From a checkpoint of a small transformer trained on Wikipedia: biases on query, key and value.
MLP neurons of a small language model. Each row is named by its layer, matrix (gate and up: input weights; down: output weights) and neuron, and shows model dimensions 80-143. Each number is 128 + 24 x the weight over its row's rms, rounded and kept within 0 to 255. A neuron's up and down rows have the sign that makes its largest values positive.
Before each neuron's rows, "fires on" lists the tokens most often at its 100 highest values on Wikipedia text that the model never trained on. A number after a token or word is its count.

fires on: "ed" 22, "ent" 16, " working" 11, " Ber" 9, "ant" 7, "ailable" 7
L3.gate229 [155 137 133 125 136 122  80 129 140 182  85 157 135 140 147 114 158 146 135  63 172 117 107  47  78 126 161 135 152 121  99 120 123 148 136 117 156 104 120 130 100 152 161 159 162 131 119 114 130 171 148 161 133 133  92 120 142 119  92 110 123 158 150 137]
L3.up229 [183 144 146 114 152 151 103 131 118 139 134 156 144 132 111 131 126 116 153 113 161 101 155 123 153 101 129 127 133 100 143 179 152 129 111  73  77 127 120 140 122 171 113 120 139 105 158 109 174 143 105 136 104 107 104 104 132 172 174 118 123  98  98 120]
L3.down229 [142 106 101 121 132 109 118 128 107 123 100 133 139 109 167 108 139 135  84 126 162 139 106 124 136 114 129  80 118  99 156  85  91 138  99 103 117  76 134 115  98 117 155 107 142 123 100 108 122 128 163 147 159 133 124 121  66 159 173 127  97 105 164 114]

fires on: " on " 50, " On " 12, "On " 10, "us" 7, "ay" 5, "9" 5
L3.gate332 [ 88 134 119 147 144 134  85 149 119 124 163 106 130 125 144 120  85 146 165 135 121 163  90 119 113 138 142 110 126  64 152 158 170 128 132 122 173 119 152 105 125  87 142  93 122  95 163 135 144 135 143 115 144 106 114 110 154 107 161 113 137 114 142 124]
L3.up332 [109 130 127 109 117 138 177 132 146 153 159 122 168 152  99 134 108  70 131 100 129 106 139 150 155 114 103 143 144 128 156 121 124 149 131 126 124 146 183 109 142 161 172 170 138 139 132 156 101 122  90 143  62 143 146 141 150 120 153 163 118 121 102 153]
L3.down332 [ 90 122 116 116 121 114 135 112 139 127 103 136 132 116 116  91 143  91  71 148 175 131 103 169 104 125 130 145 140  89 120 116 137 169 185 121 119 131 140 126 132 175 142 146  97  99 133 143 118 185 145 132 132 148 131 108 115 115 173 112 126 114 142  95]

fires on: "ee" 20, "ie" 10, "ry" 10, "ke" 9, "le" 7, "osition" 7
L2.gate413 [131 123 115 137  74 118 130 139  90 155 143 186 116 101 119 110 136 145 127 116 140 114  77 127  97 119 144 139 109 104 154 142 149 146 130 133 124  80 143 128 117  84 114 127 158  80 138 140 129 162 143 110 133 127 174 149 109 161 151  83 143 145 114 124]
L2.up413 [121 141 134 125  93 149 151 133  91 118 104 125 210  99 145 143 108 136 128 179 123 152 168 101 118 101 127 102  99 133 138 122 150 112 152 100 125 117 137 109 124 129 103 122 126 123 106 110 171 159 119 135 155 123 139  99 106 115 169  99 159 115 100 120]
L2.down413 [107  83  88 178 124 168 121 135 109  81  96  84 111 108 125 149 110 132  95 163 143 126 123 121 146 142 147 127 139 110 140 138 152 110 112 109 112  81 124 148 152 106  94 127 134 112  83 108 155 135  90 135 137 141 113 138 105  95 108 121 158 127 140 105]

fires on: "e" 31, "'" 17, "ich" 10, "itz" 10, "ene" 6, "te" 4
L4.gate197 [184 138 131 145 151 122  96 129 100 156 145 109 156 147 153 141  98 131 104  86 114 147 137 115 131 119 134 145 111 132 159 154  95 101 158 135 138 149 107 151 132 156 137 132 137 136 121 153 137 167 162  81 104 129 146 147  52 114 100 121 119 104  87  91]
L4.up197 [136 131 134  85 110 100 161 147 141 110 159 144  96  91 133  90 124 148 134 147 146 130  97 119 124 130 135 124 113 140 130 128  86 122  81 133 133 139 153 158 140 113 155 150 178  58 128 154 138 127 141 136 148 142 105 126 141 114  75 130 144 127 149 155]
L4.down197 [ 90 103 105 115 160 101 104 157  92 106 140 145 120  95 160 114 164 140 131 108 136  85 151 116 135 129 127 121  95 154 122 110 161 137 150 136  92  90 117 151 153 157 131 194 158 129 111 144 126 107 147  84 134 176 148 143 115 114  92 138 163 115  80 144]

fires on: "ol" 20, "anc" 12, "itle" 11, "- Website:" 9, " ISB" 6, "ult" 6
L2.gate13 [127 148 141 170 117 127 109 120 140 124 107 109 107 154 133 123 132 156 178 128 171 165 134 114 147  99  83 169 141 111 132 164 122 105 103  86 122 114 123  97 156 100 117 137 160  73 137 150 138 124 162 109 149 118 121 138 104  93 107 120 141 152 127 136]
L2.up13 [145 157 149 159 124 148  99 154 117  98 134 123  88 123 112 137 123 142 149 142 133 137 109 110 161 158  94 155 142 122 128 175 129 128  96 100 132 181  82 133 149 108 125 136 101 138 107 145 110 101 160 115 186 151  92 125 133 127 101 107 109 188 135 119]
L2.down13 [120 134 144 119 168 151 140 121 115 133 121 128 123 126 114 120 149  78 139 136 140 146 129 108 203 144 128 115 107 105 120 122 131 132  62  93 126 153 137  74 141 100 114 107  92 114 111 143 117 118 153 127 154 137 125 123 116 109  98 140  95 151 127 146]

fires on: "ir" 17, "us" 16, "est" 16, "al" 11, "known" 8, "ction" 7
L3.gate318 [102 122 116 110 129 167 114 126 177 113 118 172 103 138 140 147 118 177 134 111 108 129 152 138  91 129 156 117 122 131 157 130 115 144 114 150 136 143 167 127  76 140 118  76 131  85 128 111  98 173 125 140  84 122 126  81  80 120 147 122  93 125 160 128]
L3.up318 [111 119  91 119 134 122 138  86 123 145 180 129  46  97 124 134 109 169 120  83  96 114 126 149 146 131 141 126 123 141 127 139  86 163 115 138 123 119 155 120  50 108 127 160 124 120 168 107  93 122 104 134 141 125 119 132 129  99 104 118 102 141 120 141]
L3.down318 [100 121 123 129 156 139 123 123 131 145 138 120 133 155 129  95  70  61 154 103 166  93  76 127 139 149 140 156 184 123 158 156  97 127 158 131 111 158 139 172 126 157 126 105 118 147 132 141 133 155 134  88 165 154  93 116 114 126 122 112 139 140 150 150]

fires on: "ist" 41, "ab" 24, "ar" 11, "at" 6, "and" 5, " History" 4
L3.gate150 [121 145 141 149 133  97 111 169 113 135 135 156 160 126 129 113 140 156 130 144 127  90 139  71 130 142 100 113 128 153 143  79  93 131 138  57 112 142 130 140 145 114 184  95  99 109 179 104 125 168 146 123 152 121 119 119 136 111  92 108 142 142 127 116]
L3.up150 [131 112 131 133 115 162 112 124 141  98 167 133 134 130 118 136 185 112 109 126 131 144 153 117  97 185  92 123 107 150 119 109 154  85 154 143 146 180 109 101 139 158 125 154 135 121 142 137 120 122 122 134  99 120 157 159 129  98 151 138 105 125 149 147]
L3.down150 [132 151  99 133  81 114 154 132 113 146 108  96 158 175 126 159  62 161 193 103 177 138 157 114 123 152 152 110 168 128 166 156 194 149 155  93  97 117 152 146 115 156 107 127 146 122 153 141 120 129 111 111 115 154 113 163 129 130  79 114 122 139 141 106]

fires on: "et" 51, "ay" 9, "ory" 9, "est" 4
L2.gate299 [124 145 124  97 135 128 160 105 160 150 152 131  90 124 115 128 120 119 130 106 106 125 136 167 131 137 148  82 120 124 154 158 165 153 134 138  86 110 148 124  97 151 125 103 155 146 146 111 102 151 173 108  93 133 105 141 120 103  97 138 153 146 125 117]
L2.up299 [ 80 124 131 121 114 115 160 125 155  55 172 173 150  82 139 170  83 136 140 117 103 102 110  84 166 177 130 149 152  98 123 146 128 152 127  99  87 126 132  99 131 132 158 116 117 120 122 109 137 113 124 149 136 129 100 102 137 104  87 138 151 131 119 117]
L2.down299 [145 138 104 117 141 122 184 154 138 179 121 157 131  87 125 177 140  63  62 117 160 122 102 151 130 122 119 126 125  92 166 136 134 154 114 102 105 133 126 136 124 136 145 155 165 153 140 151 132 109 120 136 155 156 141 114 120 153 103 118 143 136 152 137]

fires on: "ing" 25, "ia" 16, "or" 15, "ation" 13, "e" 8, "es" 7
L8.gate12 [157 118 169 134 120  82 110 107  89 126 162 116 169 123 167 152 162 144 133 124 123 106 152 152 141 154  97 131 107 132 142 137 123 121 155 152 143 130 134 135 134 142 125 103 166 118 163 125 124 149 138 117 115 157 150 116 113 131 136 114 138  96  91 145]
L8.up12 [133 123 131  84 139 131 126 120  96  84 132 103 101 150 140 124 185  97 135 127 129  86 151 138 106 152  99 127 129 112 102 129 140 121 141 136 112 134 105 142 139 115 134 138 159  79 128  92 155 160 137 172 126 132 104 165  97 144 147  80 142 173 147 117]
L8.down12 [133 117 123 140 162  83 119 149 106 143 127 127 119 146 154 143 132 136 106 149 102  85 137 105 150 110  89 145 129 125  93 131 134 148 160 156  93 139 158 104 147 125 135 128 117  63 124 145 166 161 125 121 145 141 110 152 116 105 111 143 112 181 126 105]

fires on: " on " 50, " On " 11, "On " 10, " beh" 9, "| " 9
L8.gate220 [100 166 130 135 109 141 101 178 122 167 150 140 126 127 143  93  78 139 146 135 140 146 127 119  84  75 117 123 108 106 125 166 126 168 149 137 111 123 145 107 134 165 159 120 166 127 138 105 147 157  72 137  77 135  86 131  97  85 127 143 141 131 126 110]
L8.up220 [ 53 157 136 117 137 114  99 154 126 122 155 126 143 140 127 163  73 119 153  97 130 133 176 142  85 126  91  83 132 124 152 109 167 167 153  99  90 139 145  91 105 147 167 133 146  59 118 147 134  95 101 142 132 137 127 122 106 123 144 154 119 137 144 102]
L8.down220 [113 115 154 131 117 139 178 163 140 175 149 141 138 106 136 103 154  83  60 153 130  81 123 149 123  97 113 136 117 143 119  96 116 121 153  85 148 120 136  95  96 115 134 148 124 135 137 128  88 107 195 142 165 167  91 138 130 137 169 123 105 140 111 135]

fires on: " ro" 19, " bre" 14, " be" 14, "he" 11, " Che" 10, " Re" 10
L10.gate12 [125 162 140 110 107 152 101 140 158 124 148 171 119 157 136 142 165 167 116 130  90 142 136 110 146 174 117 142  99 145  83 132 155 104 163 139 106 139 153  86 156 155 147 103 114 141 130 109 146 137 103 139 137 153 165 126 126 130 133 109 143  99 126 124]
L10.up12 [131 153 142 136 101 153 102 142 146 116 138 115 171 182 137 135 129 122 124 116  81 138 130 129 149 147  95 125  95 144 131 144 122 114 129 155 152 144 124  95  92 164 128 104 107 149 105  83 140 165  99 201 105 148 116 166 111  91 124  95 121 119 154  99]
L10.down12 [157 112 105 127 121 125 118  98 144 129 128 162 124 190 115 129 117 131  78 145 157 126 118  92  98 132 131 151 131 160 169 129  59 137 122 151 128 105 118  81 115 132 149 128 101 105 131 114 177  92 170 137 120 142 120 120 185 147 151 128 141 120 134  80]

fires on: "n" 24, "d" 24, "| " 19, "ep" 7, "nd" 6, "elf" 4
L10.gate431 [125 115 114 102 149 107 121 150 166 147 109 124 169 103 141 123 159 141 101 169 145 153 112 104  92 142 130  93 130  90  77 108 104 126 134  94 136 147 161 138 158  61 124 110 117 141 126 131 152 165 129 138 162 120  86 128 126 123 125 106 118  98 120 105]
L10.up431 [142 141 144 123  84 135 109 101 158 121 102 115 130 102 108 168 171 159 133 114 166  94 130 123 134 126 120 128 134  79  96 130 115 146 165 134  97 139 124 151 176 136 110 140 114 129 113 122 142 135  94 134 154  72 125 129 115 124  95  99 170 100 175 115]
L10.down431 [125 103 155 121 160 101 147 131 134 155 129 133 136  98 146 144 144 130  63 125 101 118 135 137 143 146 139 162 119 108 155 103 131 120 138 147 113 149 137  88 138 132 154 116 119 118 146  95 120 138 125 135 104 154  60  91 137 119 125 124 147 148  84 128]

fires on: "em" 18, "ar" 18, " beh" 12, "ab" 11, " \"The" 9, " that" 5
L4.gate385 [135 149 130 142 133  84 115 109 136 126 122 129 112 137 127 106 124 191 150  97 142  98 127 114 115 182  92 144 161 118 160 125 171 164  99  95 112 138 112 126 109 141 171 113 144 130 149 117 158 129 162 127 131  98 151 158 112 146  93 149 119 140  87 133]
L4.up385 [124 106 115 134  93 123 100 183 102 100 174 178 164 133 124 134 162 113 124 156 119  93 170 146 136 157  87 133 118 121 165  89 132 136 169 128  48 123  97 115 120 130 156 129 121 139 124 103 129 132 147 127 120 147 138 146 120 147  86 141 130 108 145 118]
L4.down385 [129 135 123  98  81 148 128 111 117  79 152 143 154 161 168 133 105 162 144 115 153  92 118 134 114 185  95 122 156  89 133 104 147 136 149  96 127 108 138 137 128  99 150 101 127 103 111 154 108 137 137 113 136 151 122 121  90 117 133 155 157 153 123  92]

fires on: " acc" 24, " He was" 20, " Acc" 9, "cc" 8, ", he was" 6
L10.gate275 [135 112  74 140 134 109 104 139 157 130 142  77 154 167 153 123 150 145 139 131 106 101  82 133 108 132 118  81 149  91 107 115 121 145 120 125 118 149 163 148 126 116  99 132 152 109 133 110 103 167 110 152 140 118 101 163  97 103 140 138 141 124 123  92]
L10.up275 [134 120 100 130 131 138  97 134 150 139 139 138 151  97  94 133 149 162 147 171  98 135 151  95 101 158 116  97 138 114 134 116 144  87  83 148 165  99 144  95 144 125  84 144  76 121 142 146 141 179 113 116 125  94 113 116 119  87 161  93 118 132  94  99]
L10.down275 [103  93 109 116 132 177  76 125 150 140  96 121 156 106 124 115 127 132 134 117 144 133 145 143 110 150 105 134 148 127 130 195 134  83 128 150 122 112 123 139 137 103  95 128 102 123 154 139 183  92 141  78 126  95 114  85 142 112 168 164 139 111  79 138]

fires on: " ro" 31, " wh" 21, "ab" 20, "ou" 10, " dou" 6
L4.gate250 [126 135 139 112 134 157 112 120 149 111 141 154 111 107 144  95 122 152 158 125 113 121 127 111 134 122 124 129 154 133 119 151 135 138  99  99 206 135 143  97 154 147 154  85 164  96 123  97 136 175 122 121 123 124 145 128 115 132 158 193 140  90 173  93]
L4.up250 [142 130 121  99 125 122  87 122 129 154 154  92  85 137 145  68 131 142 154 120 106 153 159 151  70 144 128 135 134 145 157 122 177 116  93 164 102 151 128 128 106 156 144 113 110 129 155 160 136 152 149 135  98 120 125 131 122 128 120 115  87 137 142 125]
L4.down250 [132  90 129 160 132 145 117 111 144 124 100 170 104 108  98 160 116 115 119 137 123 122 119 134  99 130 132 140 101 130  81 129 104 125 113 156 141 120 109 130 134 136 157  98 124 100 138 127 174 145 105 158  91 124 105 125 126 122 162 187 147  77 108 117]

fires on: "ant" 21, " Gold" 12, "ent" 9, "ed" 8, "ts" 7, "ell" 6
L4.gate226 [141 151 102 159 147 118  99  71 157 187 130 158 155 142 123 115 159 137 157  58 137  89 131 127 126 153 135 148 132  83 115 127 116 126  93  90 136 149 141 121 133 185 160 145 132 160  88 121 131 118 123 135 110 111 108 115  82  99  89 120 144 128 153 129]
L4.up226 [129 113 141  93 154 134 143 138 114 161 136 142 148 122 122 133 152 105 102 123 137  57 116 104 138 144 136 114 116  97 101 138  99  91 132 108 127 151 102 136 110 133 145 133 131 160 136  91 117  82 148 156 102 109 158 110 127 119 141 101 159 121 147 156]
L4.down226 [122 113 111  98 143 152 136 115 112 145 145  95 142 119 182 104 120  77  36 104  99 103 128 120 147 130 151  72 107 107 120 128 132 127 120 138 100 114 135 102 150  83 135 143 164 183 137 119 120 131 110 113 124 123 102 119 124 134 134 112 105 136 117 123]

fires on: "\n" 25, "n" 22, "ik" 9, "ed" 9, "d" 6, "ar" 5
L7.gate407 [128 178 135 142  67 100  77 140 105 112 107 117 147  76 140 133 146 159 151 100 152 145 141  65 114 113 143 111 150 122 119 109 129 114 110 135 128 131 119 168  97 135 108 145 143 132 147 125 144 196 133 158 128 103 113 124 133 133 115 119 108 110 113 132]
L7.up407 [151 128 140 162  87 114 142 143 139 188 135 127 155 128 105 150 163 154 126 113 143 106 142 120 109 143 161 135  95 121 147 157 137 123 117 120 139 101 162  81 161 148 130 105  92 138 141 152 136 152 107  97 165 121 117 113 147 133 161 147 154 132 135 125]
L7.down407 [132 167 196 108 132  92 147 118 118 152 128 136 133 135 157 138 127 118  59 116 123 145  87 121 148 137 141 122 133 165 143 106 139 101 139 153 109 113 162 135 116 122 134 127 125 122 160 133 132 111 153 117 121 126 152  73 143 135 132 132 102 135  97 172]

fires on: "s" 67, "d" 9, "m" 8, "y" 7, "f" 5
L8.gate109 [105 144 106  95 107  94  92 151 119 129 129 157 113 122 128 147 119 100 129 159  77 103 122 101 146 176 120 135 170  89 136  85 168 143 142 130 151 153 149 130 179 145 160  63 142 129 154 136 126 129 160 134 152 117 140 147 124 125 106  67 112 123  88 114]
L8.up109 [127 138 149 108 122 106 119 131 128 168 135 119 121 125  96 127 168 129 133 145 122 141 122 154 133 156 123 134 107  98 113 158 136  58  76 160 132 112 169 149 162 124 129  89 140  85  94 109 150 118 168 122 159 105 134 145 126 104 160 136 128 143 123 148]
L8.down109 [109  95 134 102 150 131 151 175 113 144 141 108  87  97  71 147 151 111  49 123 141 131 128  89 120 109 116 152 123 118 131 161  91 126 158 138 122 131 110 151 101 114 105 124 142 106 146 101 116 146  82 110 148 118 140 113 126  99 184 133 150 126 129 135]

fires on: " the" 30, " at the" 13, " its" 9, "rom" 7
L11.gate187 [161 138  88 140 117  97 120 126 158 153 183 159 109 101 165 142 159 114 122 152  82 144 139 123 106 110 126 121 129 138 101 135 148 112 133 149 172 126 154 125 101 118 146 114 154 157  95 127  99 189 134 108  75 141 101 139 133 109 141 120 131 118 143 113]
L11.up187 [137 138 117 143 132 171 148 133  87 134 109 130 139 142 130 134  98 135 150 103 135 148  96  91 183  83 148 129 120 153 114  96  71 138  98 119 152 152 153  98 113 108 108 123 151 194 134 157  92 128 146 136 105 122 106 123 141 135 101  92 131 142 135 137]
L11.down187 [104 112 128 153 113 141 133  95 105 163 168 127 180 106 159 139 112  10 114 115 119 116 125  86 122 131 144 109 104 141 103 138 144 125 137 129 114 129 160 123 116 135 144  99  91 128 104  80 101  94 141 102 122 143 137 120 141 132 118 128 140  92 125 128]

fires on: "b" 17, "m" 12, "\n\n" 12, "amb" 10, "az" 8, "ah" 6
L8.gate332 [110 160 123 127 124 135 126 135 127 196 141 135 104 132 103  57 178 125 145 161 134  84 104 107 129 137 112 101 124 137  89 119 142 118 172 123 102 131 140 118 141 129 143 105 121 128 128 141 150 131 105 127 154  96 128 144 122 147 145 120 161 121 111  98]
L8.up332 [114 114  99 155 187 124 115 109 139 156 148 137 124 168  92 103 154 138 131 171 108 128 128 112 173 141 125 115 133 129 124 113 140 122 162 116 101 145 179 143 134 118 110 129  87 114 139 124 154 140 136 139  79 114 111 141 151 139 143 134 156 139  89 108]
L8.down332 [ 89 130 130 154  84 120 127 113 134 138 118 144 120 108 107 173 104  32  67 146 144 166 162 106 181 104 156 159  63 135 149 115 136 132 116 118 147 137 151 139 107 134 115 105 124 118 128 123 129 136 127 123  63 113 127 120 140 127  95 123 141 142 158 133]

fires on: "e" 44, "le" 13, "a" 13, "ers" 6, "ing" 6, "ans" 5
L10.gate345 [123 121 114 126 185 140  83 111 142 160 165 114 155 102 166 113 116 161 138 119 140 118 119 159 132 169 151 109 125  98 151  83 109 134 106 127  97 143 155 188 161 108 147 112 132  92 162 121 162 128 118  94 150 172 163 137 142 114 114 130 136 101  86 153]
L10.up345 [136 138 147  64 150 134 110 128 107 110 133 132 150 150 152 138 142 141 139 125 149 120 148 174 116  69 118 151 131 149  93 101 127 104 152 120 114 144 135 126 150 135 158 121 132 123 103 154 150 131 105 119 147 154 146 124 113 187 135 107 147 154 120 116]
L10.down345 [119 150 131 125 107 118 102 144 150 156 125 115 100  79 122  75 152 123 124 143 122 116  90 134  77 152 120 122 156 122  89 149 103 129 138 113 141  90 161 160 117 139 175 119 100 115 112 160 116 151 144 110 145 129  76  99 133 129 128 120 145 152 112 141]

fires on: " acc" 31, " foc" 11, " spec" 11, " gen" 7, "merc" 7, " Acc" 6
L11.gate324 [109 183 144 111 165 131  82 114  97 140 114  91 170 120 141 125 182 164 153 155 137 127 154 148 138 132 145 114 142 101 133 123 137 132 113 108 130 181 106 123 124 115 101 124 102  90  99 142 156 140  99 134 118 125 152 154 111  98 144  86 111 127 147 135]
L11.up324 [ 95 115 103 167 156 150 110 127 145 136 181 108 141 142 137 142 167 118 134 154 145  89 165 101 128 205  81  92 149 130 156 186 148 180 109 127 149 153 126 125 116 120 115 180 160 121 160 126 152 132 102 143 125 126 127 151 159 116 137 119 177 130 102  99]
L11.down324 [113 127 141 152 117 116 117  85 120 130  64 116 114 177 159 148 149 137 152 127 121 131 130  77 127 147 117 148 105 116  63 155 142 102 125 115 141 126 136 136 134 162 123 123 123 104 120 145 174 138 109  96 137 113 118 140 131 139 142 107 132 120  98 164]

fires on: "et" 36, "est" 6, "th" 6, "nd" 5, " Out" 5, " Sc" 5
L8.gate425 [158 166 110 107 132  64 126 157 141 120 139 153  96 134 106 158 100 140 164 130 135 135 138 161 138 126 136 109 103 137 133 126 177 150 138 133 152 103 144 122 135 131  79 142 185 130  96 147 120 148 133 150 138 127 152 184 116  81  95  99 177 114 132 129]
L8.up425 [105 142 128 110 157  74 129 146 142 112 130 152 133 132 118 213 104 106 115 119 102 130 127 138 142 155 162 148 124 129 156 112 138 135 147 146 148 102 129  89 150 118 139 118 106 104 116 126  96 140 101 159 158 122 159 157  68  69 114 108 162  91 145 128]
L8.down425 [ 89 131 111 156  96 157 129 132 141 143 164  85 111 123 166  88 144  92  60 119 115 119 144 113 132  39 129  96 149 110 103 174 162 139  91 135 107 109 102 157 125 124 142 141 112 160 164 168 140  76 132 128 149 117 160 129 142 142 111 103 124 145 139 102]

fires on: " Re" 30, " bre" 14, " trans" 11, " ev" 6, " | F" 6, "s" 5
L8.gate330 [121 176 165 108 136 124 124 121 149 163 115 106 129 144 133 128 155 123 163 124 132 116 170  94 126 115 132 105 129 149  95 121 139 112 167 157 139 123 162 115 121 158 119 122  80 138 162  89 148 118 118 112 181 112 147 129 120 122 121 120 156 132 133 121]
L8.up330 [181 147 110 136  98 128 146 146 172 131 140 126 106 135 139 108 110 101 161 147 105  88 155  62 139 140 155 127 130 132  88 141 131  85 121 147 150 112 126 114  74 173  98 100 132 143 149  89 138 180 153  97 127 125 112 135 152 110 152 133 151 118 140 101]
L8.down330 [128 116 100 185 140 145 106 161 144 153 114 116 115 147 103 138 130 127  70 100 149 121 142 139 126 127 149 117 162 108 172 169 127 122 129 144 119 113  98 141 131 118 113 112 115 111 123  97 122 169 117 115 117 141 105  95 109 168 142 122 123 115  89 149]

fires on: "ani" 18, "an" 15, "o" 15, "err" 11, " Bu" 8
L4.gate355 [140 109 102 143 128  90 141 119 136 145 148 164 158 134  79  97 130 114 124 121 110  95 103 154 124 117 158 124 144 177 105 111 144  97 170 113  99 192 140 125 127 152 121 137  92 159 161 128 105 108 124 146 155  86  47 106  90 100  93 165 131 130 147 136]
L4.up355 [119 154 142 186 168 110  72 180 130 137 114 120 149 125 126 101  86 141 163 138 136 144 118 118 146 135 158 111 147 119  72  94  82 128 109 169 165 160 139 109 116 117 105 136 117 139  70 134  96 133  99 103 149 126 139 110 103 129 135 160 126 168 150 120]
L4.down355 [113 106 149 159 144 120 105 103  96 103 134 134 125 150 118 129 123  85 122 143 126 107 117 142 132 128 127  90 138 145 131 110 105 136 145 169 104 135 127 135 144 113 106 112 127  85 139  99 125 120 146 120 148  93 125 121 140 120 137 134 124  96 105 163]

fires on: "th" 48, "nd" 20, "ate" 6, "y" 5, "ene" 4, "ed" 4
L7.gate171 [125 143 125 122 151 144 131 181 152 130 140  93 117 114 140 136  99  88 118 105 143 142 120 155 150 103 143 132 105 120 129 132 122 130 162 116 110 127 122 120 127 119 100 121 119 143 153 149 104 188 168 135 117 127 137 139 128  81 112  82 165 112  94 140]
L7.up171 [102 113 104 150 125 110 132 147 158 135 146 112  93 136 126 124 140 120 122 141 164 118 116 134 110 160 137 170 148 121 109 151  89 139 123 165 148 143 132 179 104 117 148 124 118 189 139 127 112 161 186  99  61 140 122 156  75 125 102 112 116 100  94 118]
L7.down171 [114 138 104  83 130  97 117 145 137 127 127  84 139 161 150 131 158 114 161  98 130  98 114 122 145 116 125 112 148 153 132 110 143 121 157 149 118 117 147 145 108 161 155 167 127 136 167 121 119 151 172 122 159 135 155 131 139 148 130 120 145 149 180 206]

fires on: "ia" 82, "ation" 18
L2.gate379 [117 129 147 129 151  88 114 134 101 125 162 119 135 113 138 117 189 140 164 144  88 106 128 150 162 128 102 157 112  73 149 135 131 145 130 104 129 143 160 190  94 146 114 134 138 119 132  91 127 148 131 155 149 135 108 204 125 140 145  85 135 134 127 137]
L2.up379 [133 129 194 137 144 112  79  98 107 181 135 102 184 155 173 125 169 119 134 161 137 112 131 133 141 151 101 124  89 135 148 125 111 133 151 132 121 178  86 138 149 129 155  63 129 133 133 113 154 139 128 118 157 118 167 122 163 106 147 129 171 147 132 120]
L2.down379 [ 90  91 143 165 150 105  75 152 124 147 147 108 138 120  97 122 196 104  92 180 108 118 131 139 107 107  83 137 102 132 113 167  92 113 133  99 106 115 150 140 163 122 149 106 133  78 136 119 151 124 157 161 147 163 119 146 150 140 171 129 113 129 143 148]

fires on: "\n\n" 87, " results" 6
L8.gate77 [156 130 120 113 149 134 122 162 164 131 155 131 114 144 131 106 145 130 169 150 128 143  69 153  70  99  85 132  95 137 101 112 103 139 183 162  77 144 136 140 154 123 137 125 129 141 113 153 125 153 159  99 107 147 106 150 154 125 147 124 161  99 110 156]
L8.up77 [142  96  91 105 155  99 143 119 164 109 126  92 103 132  79 150 114 132 154 157  63 104 110 103 124 144 137 123 108 121 102  63 134 136 127 124 119 156 159 154 100 127 108 104 136 113 152 154 154 112 150 163 122 124 115 129 133 161 144 104 138 107 122 101]
L8.down77 [143 114 117 132 143 118 136 146 134 128 121 125 111 130 127 179 103 175  88 151 129 175 106 139 173 152 128 155 110  99 103 169 138 110 145  98 133 108 135 108 110 160 135  89 125 108 110 135  95 139 129 154 148 127 129  99 131 142  95 160 161 155 162 108]

fires on: "em" 22, "ec" 20, "erm" 7, "ated" 6, "ep" 5, "igned" 5
L10.gate158 [141 154 133 134  95 125 131 180 121 162 144 155 121 119 130 108 174 136 151 107 148 126 128  94 122 112 108 130  95 101 121 161 122 120 124  98 128 125 123 121 149 151 128 153 159 110 125 122  84 145 116  80 160  89 138 156 115 114 155 122 102 114 121 118]
L10.up158 [106  98 115 146 130 152 156 157 148 195 113 108 114 108 162 143 126 110 145 122 155 153 150 104 129 126 148 109 103 102 135 138 149 112  97  98 145 114 125 160 142 161 105 167 174 112 143 109 102 145 131  96 134 141 116 117 147 157 155 146 106 101 117 112]
L10.down158 [140 140 124 138 116 146 142 126 116 136 142 145 130 118  94 128  78 111 136 147  80 129 170 162 121 149 152 108 139 137 124  93 171 130 121 148  69  79 130 121 138 154 113 171 112 143 154 164 164 142 129 142 124  66 128 128 136 153 136 106 107 128  91 112]

fires on: "man" 31, "ary" 15, "tern" 14, "ry" 7, "and" 7, "erman" 6
L3.gate167 [127 115 101 124 101 128 114 152 135 128 126 143 130 131 103 124 132 149 120 182 124 147 123 130  88 146 113 119  92 146 171 104  93  82 135 126 154 137 173 106 108 121 152  82 121 139 143 138  91 198 115 163 125 156 130 120 119  91 133 114 146 157 153 146]
L3.up167 [146 112 130 124 142 124 118  99 159 112 112 148 116 162  88 106 110 132 142 144  86 157 153 145 118 205 122 125  94 122 139 114 104 103 121 129 182 138 132 144 148 119 161  89 145 118 135  95 117 138 155 145 125 169 149  97 145 112 112 103 112 142  80 172]
L3.down167 [115 119 132 129 126 154 138 155 128  72  96  96 125 120 159 124 112 112 118  91 161  88  93 120 148 158 158 135 100 118 129 163  92 132 136  94 151 122 113 113  98  91 140 142 100  89  95  63 149  91 146 120 105 125 116 156 132 107 137 112 134 158 146 140]

fires on: "th" 22, " per" 15, " ex" 13, "\n\n" 7, " pro" 6, "re" 5
L8.gate203 [128 129 130 164 116 128 133 142 177 156 116 130  91 160 139 142 108 100 148 139 112 108  84 156 105  59 121 111 109 158 129 109 110 146 152 157  84 128 127 143 132 138 133 115 133 146 140 136  88 176 110 122 160 150 153 178 129 110 109 137 117 121 114 147]
L8.up203 [112 100  97 143 104 139 122  77  93 107 141  87 150 107  99 116 133 127 133 192  99 142 112 151 134 126 124 134 127 128 156  82  85 132 159 123 101 114 119  92 132 150 147 126  85 121 139 157 115 164 106 127 117 144 145 181 131 110  99  92 109  95 117 146]
L8.down203 [134 135 115 118 127 153 119 149 120 140 103 149 143 117 140 185 145 102 137 113 130 147 151 123 128  90 149 115  90 124 128 106 111 109 133 124 172 146 161 138  93  94 123 137 158 141  89  82 118 107 157  99 133 102 134 139 140 151  96 138 164 125 153 136]

fires on: "ec" 28, ":" 26, " ref" 11, " tit" 6, " | O" 5, "- Country:" 4
L8.gate24 [126 219 171 121 119 111  79  80 139 166 106 152 108 112 106 104 129 120 147  63 154 139 122 155 152 128 136 123 102 150 121 148 153 148 135 130 105 125 171 126 128 140 138 162 136 156 101 130 170 131 165 102 116 115 125 132 135  80 152 129 149 156 112 119]
L8.up24 [ 91 175 164 120 120 131 114 103 156  94 148 100  94 166 114 171 116 118 167 117 106 166 204 130 118 110 110 132 101  98 159 140 142 122 111 120  99 116 170 104  99 114 170 137 133 100 134 133  95 158 138 116 114 162 117 122 113 104 121 106 129 161 120 139]
L8.down24 [125  76  94 104 133 133 161  89  83 147 142  89 111 170 139 117 121  77  53 131 138  99 164 148 140  96 139 140 154 133 105 132 138  99 126 169 129 101 110 165 115 131 137 138 113 118 120  90 111 130 148 139 123 130 115 163 107  87 146 151 118 110 106 124]